{
  "n_layer": 13,
  "d_model": 256,
  "n_head": 4,
  "d_mlp": 1024,
  "norm_place": "pre",
  "norm_eps": 1e-06,
  "bias": "all",
  "init_std_up": 0.0395,
  "warmup_steps": 200,
  "decay_fraction": 0.592,
  "doc_mask": true
}
MLP neurons of a small language model. Each row is named by its layer, matrix (up: input weights) and neuron, and shows model dimensions 32-223. Each number is 500 + 50 x the weight over its row's rms, rounded and kept within 0 to 999. Numbers have three digits each.
After each neuron's rows, "fires after" lists the tokens most often just before its 100 highest values on Wikipedia text that the model never trained on.

L10.up75:577643502534528496449528523418568443456525372479553582524596448526495526572467487478494526568533562547516555542556454477597455495542539490609537479483516445492448463481423556530563462516437545465550524492488443530475498472506476588516418491503478534583488639544459469424563556554572541518461526565492487551538535535471471523449505501523401511497422481543489471422535458550538521562585511498561534489534493538558443492563479433457475633427586602457456441471481504550514535500529459504509442539531459588533514459563454564461441476459428527496438472478510488476477586511450527523
fires after: "1", "–", "2", "0", " |", " "

L9.up504:448534552514488607551513493393504562552587506407506494464508544486535530546511493414486461474458546443418509545548492505475489503532465547565468513597427537558586461566526424502538483523510538502444477530456499522580387484459512535504533505611523482500452437592539542465488582437446462514577569539514560527509467552511432478473356529454455396471509455450518463500490493570486467424456559571489538490506414615556510488538506553421493418506518447527475480490530509524466434478529498609388518551537537524489590569586615466439499609512438523494572496537435457460495460450478544496
fires after: "0", "5", "4", "3", "6", "2"

L8.up521:505575498511483537542477521604498560542490506493480495590488491534365531487503495507553586535510477554473570423574481503459538528426562513565600429441541480495552513536423431507515438487502526521517494529489430524451590484532538479569532468477489520596506545419506471496497447531474482472514413567494493471464558514378514393539580420457458454553465540555481571525490557442529437471549511541514436500505489431482449496493539490664487516552476427529559502460556355474480543498557559468434541459538487599513471526475546484414468465498544461462554487564497436486499552516558534465
fires after: "1", ",", "N"

L5.up606:418507453602499577487507536497493471569466534427539417478505517489579463569545528514508487494472501413505482549539505478473449509502621515473482513534491397403480507543536446546494544430521564427550478532388513571572524438456642515504407434492515571569423550441582563492472342465467537523479475561493450531477540465505483482548419503523487523469452470459410476452488478467504482569513486465538482534536524524497533544454452499426424494516450557562501526562459550584432497492530515605438473445507474458609536584496479519568469444431551552477421470505524431566569479536498487457
fires after: "1", "on", "9", "0", "r"

L4.up404:480448596515439466512533467565540559639468425488589458517539577487533522504502429467465483582451497517548456618424471492538482532488453512444427497496535563520495538430422385496499466528494551644521463464429597538486437400502537483571547507516461489445508444541414547390503533527504533501506457540498483496462427623529431421508548540480518468533488574474443605501532574418499584525482407447530519486562515455516490494509464561617490514555536548520446478500513470444413473380562426514562585526565534429558465508527443457523474557532487456567530467493556457454575522541478629495
fires after: "\n", " Wi"

L10.up441:443483513502529507500512515493505520512503551520496480475491500472491549541537443406507537425419515420483515530495571512501541476457514525487486483525467433507430572624497509421471505404491505561545537500462499531498427588636544446542529505512569416559511573529653452501428533456494498593559458431478476439554562491520572514500518543548485573550560478436529511532462515344555513547494561509427473528469461465457556525578470471564427499562411540420483474582497399585506639468483478542500551510539559437587407573459594524510540436481406569504533516500474585483486460507444446417
fires after: "|", "1", " to", " and", " West"

L8.up721:521459452535459464551509618454503470496531386486471449592463495524420458524581506513542536478482435432470495439617503384455511501491417509526558451480635537521598478481547471398556463438456571500509476418483444490548462461516539470512495510540562461504476451493436421490572470497464469517556544532469528537555513514502574480463415511437547400624483540459519523501477532497527457519511514491420571549529464484543425517532554497448536469452490550498531444527436476448514544486498520551464470486534473586522531487459544458502594462577469451562609476501512496522391508547556506568
fires after: "2", "1", " ", "3", "0", "S"

L3.up709:523506494404502487468425513459462565430585411444517528399519605450491458565445521460432421564503568471454537476539435525326516397530502465489482533584511427460557555563476518487416440473530568575533414529493493510470484456481423468479546467549512490502492525525468515499436549517589503424426458529466467539473498495549381560492471489390490454515528510411478559540503428491539473492493391534530501574536549512547468467432550454490542529509550483502529435549485492564462554471543460471535492500482519497449531577475431520500455525583484450470424474453520448395517528472333428489
fires after: " ", " (", " Da"

L9.up871:452484465550381501511567525452478605431497457555502467613401533559512529516553428448473512545366481520528519508505505485512436418562463485500511556376563546446530509572483459418451489508530514470519484464534419513477525477515534527486486544484569476554496482515508562459475463525492558494449376481520486438453517485587498485508421470544601511548458515479499453546424529605567455538541481480462495602343381506474511514465527544517536575548540498577471492579492485467489462521536507485584460490573495527516483443454449467467535498570502516433472550436436552442453463493472515509
fires after: "\n", " is", " \"", " the", ":"

L8.up737:538483429516458464458547404527511514533456446497436466604537449534500567583508543485573581454487486503497553453457416469537544464558549438429403576479517471511574517498571497529399464505499500564455471521530528506544498536479519508490506472496544517566476430531532451469467515545552461519586512451499536573449495479457597501479468387525494545574409549593568617516539435428519508581492512501541483528394555518464476542543410564576573498487465521523444408430576492455532446551430503476517464504498474425468532426521577401568467566498559536383489512459463528468479535498511515419
fires after: " the", "9", " a", "1", " an", " The"

L9.up213:486482463595502532523460498449482517467551401454556478508503558511544484528438558445450517562523535436522462509390495530492480574591465553457525494523554581551435601506492531481491424389502567477473467456414519595507492490535565521441525507453478495573474519525391581512573509565456544533497475487548479500430495500405574461458566479544417543512422557434578496471549529502514553577466491479517479384457512486304514547486431452483539538395523501436398405494565452452440425529557590489531457475518495521476534494518408503498435427573586500534532424449565440499430533470508524488
fires after: " the", " The", " "

L8.up499:510502506546468467466465488493614513644551485424492552442617491483508358515548523560475476512412460563502547544503530449525465422472512609545443493493483441451484575474472451427512416503523549520474480534421476468442434486538495498587502510490501535530541465490505467532518490503562429580450445540475457557515529454505455461490450552464562525591423520471531526588487450507487469419422523502432499454524521551571523548465482580508557495405563593398433468434513492479407419476554552585521426478554454422448560400500447477536535536495539488474507578539515457414513429533528519590
fires after: ":", "0", "-", " #", ".", "9"

L4.up77:471564397500453520578480561439478521450569498475465476544483544520505553495468566575510511501509376547510541576512548469466427435558537493497484492442475531440567443602521557545516480406586593476403528481499545574564581487533450449511496537487472455553600506468534592566496519467519496507445583526486543487447541530497507584551482509506557502511594435530431498512468524476540488490513521487539561483505478552572513599474503479493523439561484531524409541457489477630534485513504608392509428471429474456535403577505500474496540489482534551484576465451443546497476612511534520459
fires after: "0", ",", " ", "\\"

L8.up363:506529477554502493583470538493443527440534631442511505485562466483480475480609481555473472488512587590448498455543625377508560557571535516432409471521507466570451427571451519545556506524478526501451485515567644477534503483505457531477572529512441534469471438505491466502541560476448519546502481560543486572461595566535518535454525502608600434484433447462424498527469476431497520489641471506582521551519501495599510565499474543536463463432562470441438434558557473409466364464499475512441514464525491463552514474545467492355465552508499471483480573470474546442430529486561471486
fires after: "0", "2", "-", " |", " De", "har"

L4.up576:465497511523555522488390428467511406468554564573517407456503533520544527477517428523478570471551422384539486505571536452373485426443536479499505546457471450407502454555569413478559483455500494426519539416385497456522540453470479491584429508590480472468576508548532516511498497397437495526613448573557552509576462540467503413535500511479487511473497410473516525532499404506458568435564502518627468500491494450556508467491474504448505451531613504508454474460448611504536603527457467570495414471467531474469506476535448501502564498478542519455522418425463473416514451540544539435
fires after: " A", " U", " Par", " p", "A", "P"

L8.up777:486473517505506521559551510521566509497483560468543473495505512470388561550592579562502477404456463491513488417551472475438488462510449403562530523460475444438526510489453516570460480469464540351616502460557486471618538487413522390480527485512453559532449598420522443515502451456499625414570409500416481474461585516498505508395535494505432524458496482483563444516530542476511499487532473612563467511460506450607425554575507553569534461545454470533536575377610464412529478480563432459471525457534489521482423565452540503519495524492539524395507491434469486529556497545514587480
fires after: ".", " ", ",", "et", " Al", "al"

L9.up409:503488526512525517492580470476432450479450496497496482544480445517502475426472555506548530456458509546431473461425444430535523633494588639405566469543611465424535480519448554478496450450537450423443582533511528520442612547486432453517486582517434609510510469487504526534504503506465588513477504486490525511569464541548577449426628565433489473492498427456465550546520561585571490492434461474496485534534502514495535401537538493437416534407494621474523478528410479486376399456594519474395540432612523455510438470443452491493501454544430512467561412546528508555529474507480500452
fires after: " ", "5", "4", "3", "6"

L3.up817:519506468581472537445532519432578433467399402525484424490444646417592490532530491534513473476575486552529483489543451502483497550474491488508448557440472509495500527466498470443520515545441555570588536497521486544564380493526462598544553563584535484609542536600468480515518586517566492506582511483449449473399462628460465607486541503533499469531505541510483475495594431442494573532537458464479513519513464561481556445429459455566478529600547445585517503432553529443513433482508508455568486367544420472509498497530534457465586523575546452573486488456595452443431547497551511512
fires after: "1", "\n", " Sho", "2", " Gold", " U"

L4.up668:494486496469519453435515515404454491489488540531452487485467520527501451486512547540444472543488449497460408367452541474454459459542420615401497484478482572580461474346500457515482484413489504462534555415519445470452451511538521497542503447501498448530444551461412434516478467494475467503460500562476377504491568484504543406590462497428440512510497466466469444460541505405523416427454588484467454484518441578417407544487560541404477616566478548537470495444522497505459459513452449440550531431505528439551486426494488439515587442508541495518455505440512530557434515473582533427
fires after: "1", " the", "==", " The", "|", " a"

L5.up64:488486434579507444410446504497507574541542491505572508457461623458441616456553494462473558501465569537458543454535578463570468407610478511537565512512577461472432540524442381322548411474440471469470532553500562490531520530519456454636504572529443490461477477592539480491464535499557448446590526491511542576480546577529516580440535514582494470513473535480543512597418503434373442578513527447539547606546482454545470432431465544496535481516565502483496524480456454431437513461486419574525489488574469448379563570541448447548529534464500503474470517525520453572570508504497498524
fires after: "\n", ".", "|", " ", "-"

L9.up737:516495534448465446525503547542520465442606574528465516501528456488545450495407409524491422438399444524548494571402473450511459493535463523514408583497546503530538509526498443519551471506505532405532516411374501511493394418436561522550511461603535443570623579481391563566442400481494511537541548594494500511524486514542527506455422542490443444578563488630485558549498487474560515446476482456535560534448419499415451479524531555539558492529498556524478481541520410388485492524485457537423491507549552605541558481492482472464438540511543475569574458478518528536520585426503478500
fires after: "0", ",", "1", "."

L8.up926:333494487575469620515477499571544381491468459489454519543495479454424484478498445487487522485532504558550499597538471486579612542571587569523556498440459506527653424484524483493504544492589492485530528539503526464453522500515572455513507555490526402511449549425478442487364537500570473492546498532573467540458502422505482503555542509516386415548429509506455525425567509485415492473487470533485462481489488445542498452495586525560492411435571520492470496508480510427359587550593510493521517470607536544545544440495459442439478480543492507463539563452452548580546466513561427494
fires after: ".", "9", "8", "1"

L4.up506:508461414390444478394421508402500466474464551409458486566463588555566472491563570525485561493502462593482548504540430516560491529500576565527539451491404452439509571497543476452517489473445540466426430493525543651455573497481451415481482455530492480452477552497487524525398466385537531574587588471553486499564514490566488476560503434386413471500492511537512499524520517483506498523572474532414514456485542494450402533491456473562496476535490557526451576502440479531525518555504531504542442495431484524498530539569517499587489503509495564449604557419443459495540524585480511428
fires after: "0", " ", " F", " \\", "Men", "|"

L9.up990:489481485508560429433445487526529415562549451526501463590491454512500508508478414467513400500536467629482453447503583514584521556559453498409436412567523430549521472525422479493483468519543593601540454536520551549478459452473573609408449441501530520455475487467525516558445484568536457524531496443505513536586572464545449438494472401411478502481516403478556544507483607491527513462524507494446500439513568502500449477468451444490449545452534543481528523646510477517444521497488541498570521455538465508521478597401544511467473496509537498467507451514535530526490478551501493488
fires after: " ", " (", "9", "6"

L9.up540:475498468450501525487469504565572411646438544472501423495515557460450547477527454424525585550591476537474484478519462450504472493537553554397449412497551496529512527410543481547503551447526487543482453579482464495499556442514458539561443505461467420520462520539519552402451490467390495494468594413597461606484540498471499506528500462500463347481462514524469504477445493522472461439477370497523467508485545520528438466490444525579478587428538555548562530518526484446586393427547522535485509547502469509561492576559479507536514478567540527460505326500463567615557514502468460558
fires after: "9", " |", "0", "7", "\n"

L8.up882:562547480539449452531440581475441499523505494354527468524477510584509568504477548542473492545593450633489546500457448543475521527560437418471578403419478461539436499563459441527435419507500517551510536471426549499576473468511491503454503458552462434472552526479555483471459572516449591547530490533554510576486491506494503444485524470506594462472396500523506484443469448409446514474474502514405537523507520545484478479522527527527465448425489562403478540513479561563489496536510623493465449460520541548509568506497494497586423489456514462567442559518465497396469616532521468468
fires after: "9", "2", "0", " medal", "ator", "1"

L8.up455:413533555580578482548482514463506518483613504516489479502516538468537471484521565433440596406460538430523541459484528483425458489452548575480526417505497520528487508433465485590517578339522521523525594510440478485482499544533427551497513591578441488476515489441423480505559529474636555497516470476469465536437499487467409491504542503535610465514547535428494502539520528355544553525464412503445448464492450545450432459460512491513444589429463567576562416494425533499491423519513396520550531560461453509610460527558476507490525512492415537501601477499421446420513476583443466452
fires after: "0", "1", "6", "2", "8", "9"

L10.up740:499480475481497482409561566563524478486553501570611470378489461475494538492518453491561507534496441497405443382513480470437482583529497445472450431504484460487513473441549551557422488541533446542435545390460548564373530443582556476465528436569474575553513500463433492447480493455496556486507478476490446472559495561546497573513486470477433439431558375537456498441469512442566534448468451464461464518499414517494410559567504503541522582446492472489578535560609540626536587437471541553389427431511498618477499509490486509457500620526485535536571511502549420538452500468518421568
fires after: " ", " Hu", ",", "-", "1"

L3.up881:556436486542372480593528400527450444406499452500474558576524442514533533448552569526469577452514406453439437426490455479498483569448501475557447494536515438481531493547418465592487470454552504484434366505526542497519519488488480542518472486601483458456571499594414511503526461464501499534512447468573494481448531565524428468524507481556443473459446446567511489456445506520519521450503490490556546536601444472505463571505560395506479499529445470566559576428468483519482475477470552539513451415484525439583464588543430520440546434547520481432550510441498456529519563471583613446
fires after: " Mad", "C", "G", "K", "P", " C"

L3.up591:458488510465513425566454520431511469493513495503528515542578451500487475556534455511557514527470429601485548459515524539442413552540519453362529475476481499502463539538529552510575475498484590590535501490487404600562547514412460493527510459479445569462448535525457565508483430437545427445448532548583535454478513558422474584574525433492410565462609439584465519589500498531450487491479538536483506526475525423538461598474450457536546498519497557344566506498494496493418450509455487452474545497595509574558435436495484510493494512486457496486521595459516560476386423503494485545
fires after: ",", " own", " receive"

L8.up122:437605399455496544527508489503470512432534529590528495589533459568518509501485440520482474567468464483483552531498517561509518493525433606422592491503574500556527538556566431539491482511508576458577452473492545497494464498380433550565484440484412567569478508459591497537588361457643521464494408485537492513471498467533593544484485424490475524519405421478503624540428596427446415460397500459470501486467464538530480607493516457422536478494528553504510504499553508537521448480528475448454567495560522584527515500479519386528390569473569450516443432500512421467544539486491540481
fires after: "1", ",", " the", "9", "bre", " "

L9.up708:583515543519491570471493588491460479504482464492415470482510509506443475482516499537509410444480481521494456584483482526462627614406441444523496518505469513495484471579521472523579429488437489523599424465572539456486566469498615552483467509468377457488471540504486409533519508594540565528463479541519474515408513487535425447524451504539468469545507518491523478414503434456493463541436448496504523499543508458551505511494459443498494504541558541523530537493551460482415389550505513416559478531457571624463590513554347523571482582421575514446571525471531541466445521502469512500
fires after: " |", " (", " ", "'"

L5.up124:470573520523511540536487468545460445562611495525554418492513550435523496475603470496504458518569542549480363505614572523509542480440460441510450438524456557493508498554477444490507470436544424522358456496495473558569478418574491469464522557456491391439480495488488459509492470544473443455589477466610506471420524493478548524481492583526524395434552493439487491515466636495571532525466462465502497475573534400406484480420489480499469548460546401445600506508622513512462576454506471525473514490534548422555511534413467538605559446507414447456513462511517477515563508535503567623
fires after: " ", " |", " Party", "|"

L10.up65:429511467450455388552422607553485478516405431473519505606472541528531456527550437425436487520456475603581522497492640544481509510440519567505463544463549429542550526536456452508457471492507476539554471495491488475506492566486518420456506514603569576506531449470500575498545422563526522585566444478454495414464477444470463404455534526470501472521444564515566542458486481465458586509567548575488486467485532527483490553503522416587501507399522602490487511515462544486546538512481415519460512548563478437508513487456481526551468460559494503492532506603487559517444609472533529477
fires after: " ", " (", "2", "==="

L8.up275:504519496497478557591429475485532553495502466507385465472489522506492578551461514519554517427409448617446470526529505478499568468466486509681423489568456559466473541481457535502483446442471543361513592560460499483512527504389402541485439472544552507488503548515604590554533485459452545500542536519454557555501454532518406465516463466403395503508491444434480447505508452511424498432527565522466471447456449519590580471587543554493518548557594566543583515489456469463436497427524444532582524501525570475410501517444481510600534553483531557459507545464407587550586484526455530521
fires after: "6", "4", "0", "8", "3", "5"

L9.up115:605509448485504524486521475470420477552505507565503460493446503527451567501621462507438547453473411510530501387440475582499448475616446466455521453532539656539527517509529535465460449518468493510485484503528469548543493629457423431505454512569497470493458544500491428625486484388434529464587540510493565551482599428499519432483531506534431542529482572487535449523461512407510489534554507433462495439466481504397561451556579564511458474456510506518507486446414493531554454458430559510551452576510538532421454536510559430481459524561487444506448501493473469499438598454532511460
fires after: "2", " the", "1"

L3.up75:497451550504491508470520460454460603418491524451502454469441423463387480415557493538397444503508568467482497505488528322482434452488394393485515598527481540552566562555516461485414450459436465470547415487549543442515470485477492491520498461512531483493524498481482509603486494499450519532448501486588522515409569558516434513428491536412437496512461446431456517428498467493556595536460530509490493552569525461617467446559478486519588566559557535424510476509522513483531417437536432459488502577565553578489522526448502564557471495599499441475534532447509533567421488537485471480
fires after: " ", " S", " \"", " ("

L10.up135:497446547505456464510503495538419522547555525455506395493466442592560473511416445529476543410568550514488487471526451501519496461559502493448607419476588480439448573480566442562466487528555460454480548532488540510542540459478433461445459520482489535586512568575451501495552489546500593480588507610581468559394477485522621419553483415504483504551561574483555462493501525505483577542543526459523557578508558459507403429547406509515473500490534594524484475528548520513530513445479518471493505455460466470463515523487576469589463473493530513585538576465469635443414515519510554535
fires after: "9", "1", " ", "8", "0"

L10.up333:505461560529474519481521541525475437447494490438551455610463504418533483545497507473528497500488518486479461446470484503497516486475491556562450505477619412458497520550457451421576479392482526474541542532525510521542533474474467602473501451529518508522521552523583496558523479393581476482552581479573629517451487480435502362485504502512488424463443477435544478431495617469484453424409505543487521453470555576558426612403557478550552589516499557620414537501629498479470476504535511449528535533490533481579482606514420544616490455569520507442519397450467511483514410550613459463
fires after: "5", "9", "7", "6", "3"

L4.up267:496486503503525421670527438490483545490525504491524447521462421478469537515496556491526510503565544432553532413511516501465447505530550423487484487476444480478523500459433465501431472488522522436479560558580506594555567479545548452478457489477508585521504514433433539372436478426407476550576442506500464493454527453484609415500501530540532581534504497514499397544478524488491531558519499504536484517446474543490453437539544437499433482515432448484413361429414544512509487474517403460552493521471475518450421498403387475441471488411499408363461592455470459450434542428416390513
fires after: "-", " Al", "al", "Al", "ak"

L3.up592:475491536501498557538452435524379411428510436511528452486451424513508530491581456599487520544523544472436596437508498485456533489557391455436467510547576509504508438605507576538442407450488476481426504458410429551429544492421565569535541536523483526428544512501601577468392576440473492577515573427534566455552526436484476482468489584487559525512459571542531559410523534507493498475542414467539543582490474446528492421485486510562483375533420551504545530469467613631560471566467448520530477523465441554535550430525454550520612561432532447505509472464545442450474475537519481552
fires after: " U", " A", " Ma", " Ka", " Mr", " more"

L10.up427:484504593580448608539512468506471370535514511532480477475423568531464533524526615485578547505492493457562520597534448562479466522493540498458480495477493403482557471489473483611518468461500415475511621554438541525492657517503471435511472556507504572492566445397569570515445484515419576466506511484510570494432538465526505528521495573401434428397542468536429512475356474431481508597530498428538566534483403441425541445535480542610590521482460568516541575524436512475497405468572442520454534520531562543473506472378451500500524476456534480426487464441539499485549500483494506541
fires after: " ", "0", "4", "1"

L3.up469:538524484534438482604546524468523562479463432523423468554538486524448466511518521486543540536412531563436478527406476480568532450576441526521472537326646489535541584532521459615494485565591531537453521430470469428424477464562483581403528425505504474520420552500584512504540429527470551493465515561560509514491544459492573497487431471489415581466435443574524536427460556441492430514403562541494443520424485530444466505405492520494515478489471488513526462466522428437486541503560633481528424500538582469438457492488496500480499467491474468422503490502536384404472538429477518462
fires after: "9", "The", " the"

L3.up317:470498492470520534588409476526380463413494474477516498580534461372558540542509507465448503458537533517517422507470488455527430511565503421523475492515425453551491519534458454495437500483528519406530478446551487474513497454600552425544593430491390478592535552406412480442517522479472496487507525409528531554545530513500434575541462460504502562472515502412535455541443473454412495550463463548467485477483524551495539540436441425558554435563502579487481531572537508493546485523521540471498478442554454543447482521515422427571430582523445495527385508492459569505571495590531505429
fires after: ",", "-", "\n", " years", "op"

L8.up39:509512503548492445484501450593442507453492526447471543492564453552562447459471520430533492425513460452422551442497485402499536511499541463503499395552522478492535571604447587469555467481557489507438541474537517548548566481530544580549577569510455529567425403534565550466568502484546523476519434479484536571487449537473455516606534449503475548462457507591460510518496467528559512388449454453582467494436523539448526493483442387455488506442560481433491431550517476580430494525444548511404438480492538529593468541469502435436515495448515546492507476533501425513378511462597579570
fires after: "'", ".", " D"

L10.up896:454533541608519538457487472499443422542554436471467540492470451467544422589479519525434538462570557537534485432527549509496494516576465460537535472438433464418541499569523422502580528468590513532438597540529485545496568505502431498505530537516485501587422383538484561516483524479458485432521551526533517521470487415371502426588555470405488404563432414482479533445488522476520530479564493568581411509395556502450522453472510501478534573496465517557460440515537498467454576382535533507463503448496431481528495492551551481473544621424473496429514520574531493508564538587495553420
fires after: ".", ","

L10.up624:493518564504520532562452547557471585466634537388543412523536489588493528547523487454466479438464533448473559557573499577430457541596452630506542462501491517479459483489535529510518497546473487563445539397614447518505431408485470437461547469509594434526474552468479487538520530371554536581557506532559494511508429525449503525559458531474542469510497526506465422500447424510500521472522540491493485563374461570572523550541401515574512620553460473579508517496455517540472429414428491558610484538432435470475562520482485424529504534504412548463513491522417531371532471418537483511
fires after: "8", "7", "3", "0", "2", "5"

L4.up378:495460549520462561461448496524551525383521561524470411553557427466422555493499494478463561537581524532529499483508496398588401519470544409522554474498470470448522452537474581537597387495493538513552443516511476502448522406536557519544571482588486485466521492506475475555518566632588549451505484466423536472472568553540535472407553512531481517512453493478545516399456371576489536437497457432465495432550489455520469557455512362496468488484577485506443515481441522522581536466438495585500520493565519464492523529511477514552449498548536437543408568524449443430465565486469476466
fires after: " C", "C", " pro", " R", " Ver", "lat"

L4.up564:502527507519447528512502556501424493505528513517514486497498475436500470443541574455514527599513440455367540556424461465422461506450505458466466488578559531493540423522566431611477509550535524548468524443533533457573493393543483484469406599525590545598546518453511430541530552432483464486581577519482524556452483596489518557517450471460467536475446448498490589555512517505496500491516487470546495452474411567436498439566456552539424456519513502419542531501511484445536480487498549365397514525566538519515509467447458527508434545588545541481568554531516534504521499402563460485
fires after: "1", ",", "lo", "tro"

L3.up416:447443507526539491469421458532451347535427526553419473490494495504449497418522457440366446465461512473420485562519459477489515337513521524457581465575415486435471473497554535504487485521471508504588523436446454566510579562463543460632508389500612503561599448535525570571509561587458485488483440510521543477473535451537595523594472545437436445509533481543616517621516440471500428447443463490457468433462471561604512456493556547511502611505555513525484482432477439486462465579564461507532533522419506474465517431493500532486437512568527557471527470448494498461598479576458401458
fires after: " ", " A", " a", "A", " the"

L4.up750:511448467540507512464534469508580385441520465499585526525525454505449488458486526536526488541523470546489421503489501452416451457473447522582588506530462583452495554403520452474449477475443412521441475480524442536482411421544478444472452497515503505493485453510513497488473507453488471538430516505459463523534485477552426544468448394486408503598506477483559531510485472440535464382371496530547508468585481453425555536628570581461560631534520453493500449428573477531547461532463436455499485515514474587423486440550422428573409454462505444535541439515469537500530480460477609541
fires after: " the", " a", " The", " ", "The", "cre"

L9.up299:432491456528561452412538495516468479555544533491452483423496551544518552530481482513628458473582458505419479533556520610428552549535398504479505429505496513521533533502476555352526490397517490520378501451502549439443458583484484408441516410505529462517577440481437502467481489528611505489430435491543556572531459569549523492474384509500511518601456466542505506480396558474468478546570502538599472460506497438419511563527553527465485546485553504511531448537541493524492441468513574573567467523503496475530615497525526540557439517532423518519545472447589456499451562524558588474
fires after: " ", "\n", "|", "3", "2", "é"

L10.up701:485501459527472453494478542557395392498488461472471566522480548522474554483474558491504541502571507480484462490458500473451540577509529475476415474483554501506493499472444542512479610565516551466440522410550554466562484466577556475512539478533502446461456447485394451540479462463406560552535494518483475549527520429529570525504556556346462454527511586473498511511439441521546631499522549516594521561386476495625458354520554405499435529494461496486512547568358521455558433452422520494514413503437521543455486489496341575451583498487459474468486580513438457468471581489541467557
fires after: " ", "1", "3", "4", " (", "2"

L3.up698:400549463444538460619505544582518540462535477499497389416486433520481504561522536505580525504470459573509568475558489552471545450420400474457505362447559513557538521570432440539475470458445441504619472441566399560466490421487475477468604486505451586552440513497479449476473336543527500411421530516565482446533534482505448554479423513506437526533519539499491535545514524577456577467546565520472488563500466582453483513474580570524547472505468482462522534455561440527471534467426505485499569560513473558506486529416524472542521560462471438435484498492438551504442607487485473436
fires after: ",", ";", " |"

L4.up311:479453447539534466546557464497493447554468412523500493539496450571480556565473512516436526403441518539579498399476523398437459498603508447412482475531601513439451589568422515521545578508467524451467496464520568530501531581477542529468552506487589556587511551541435533568529416567535459584520514526519499467480507598498491488569570510547498474525466436436475529502539443509600447435537502463510486455502495464532616501555432471529441544523553369499480497553537473558536516418572488467574465475532471481439514530478470515462468522537447452454436472563477546571529651542436501574
fires after: "\n", " +", " ", " −", "."

L10.up942:492616486505577506458559407449516512416557510524564462478590474459497477523531504457569574513536561385501479492523532486553487570392527499534506471474520516507439470639424470387484461404484399553395498480536501510566492521501479548551625552523489480561457453514483429432501520528522607545432547367524636565440473494467479507495477500539487495463574500536509485512417575503505578532570537594506480473526483486470493472514530442554538480501468583570590466502602423488508529456469484512512395442565469540478541503557520557533443520447415443494487556404529494429517485418475587500
fires after: " |", "\n", "|", ",", " "

L4.up331:367505488448513487526435528573452417496525505575539435433523436474467513486610478506351521512540441446467450492519497463498530553531545433469529422500502511547613506508473547555517438456579524569516564451544518392498548597461596474536576539565485547544534523511520466539414455501507432471415528487526500437504542494476515550518458555484406504556579529466604491472571457482479495503513511554417496420323517447484566558531488518450504470526546548606516449568487440484471483502512457537477449490526597451512490546473510500416465454556404555445527524554424443510479474445434488469
fires after: " and", ",", ".", " where", "|"

L3.up596:531511543562481452519513444432387503405507533442575505440539559568479466585520543553505433503415455535523560593566469420540416502472537508585560447541457437477553550477585482612450459492514510524533461507479502592410488474466507475484539487540485445419481500490525416497514526435496513524488511517484533519528531469601483484457515428528517463383479521455529412521456444534503520533446519592573418475526521599579512502560444472401534537478493577610564465465536515456541445507475457567479450547462500480493608590402459498510542513543482594495555595508492576466531464510461489507
fires after: " Re", " re", " F", "-", "Re", " "

L9.up855:467589509556530503407487462534424478604524434526458531563489484500530587526487469400535507398457491469494508486580475525458478432543542566547604360410430535445491517415510568490518504477424487531471486483520529477474461465475560527572493572528504433515456457479555473540542495432444448558486394455569513465482494469395460522556562490494448526426481526457548561481615417501515493543515475480494498579497575466555538558482517543512488493417498542553561505524432491485511510535468507575444493554473532472532452521433498375436526464476533499460467490545436622435458526438465396523
fires after: "0", "3", "4", "1", " ", "7"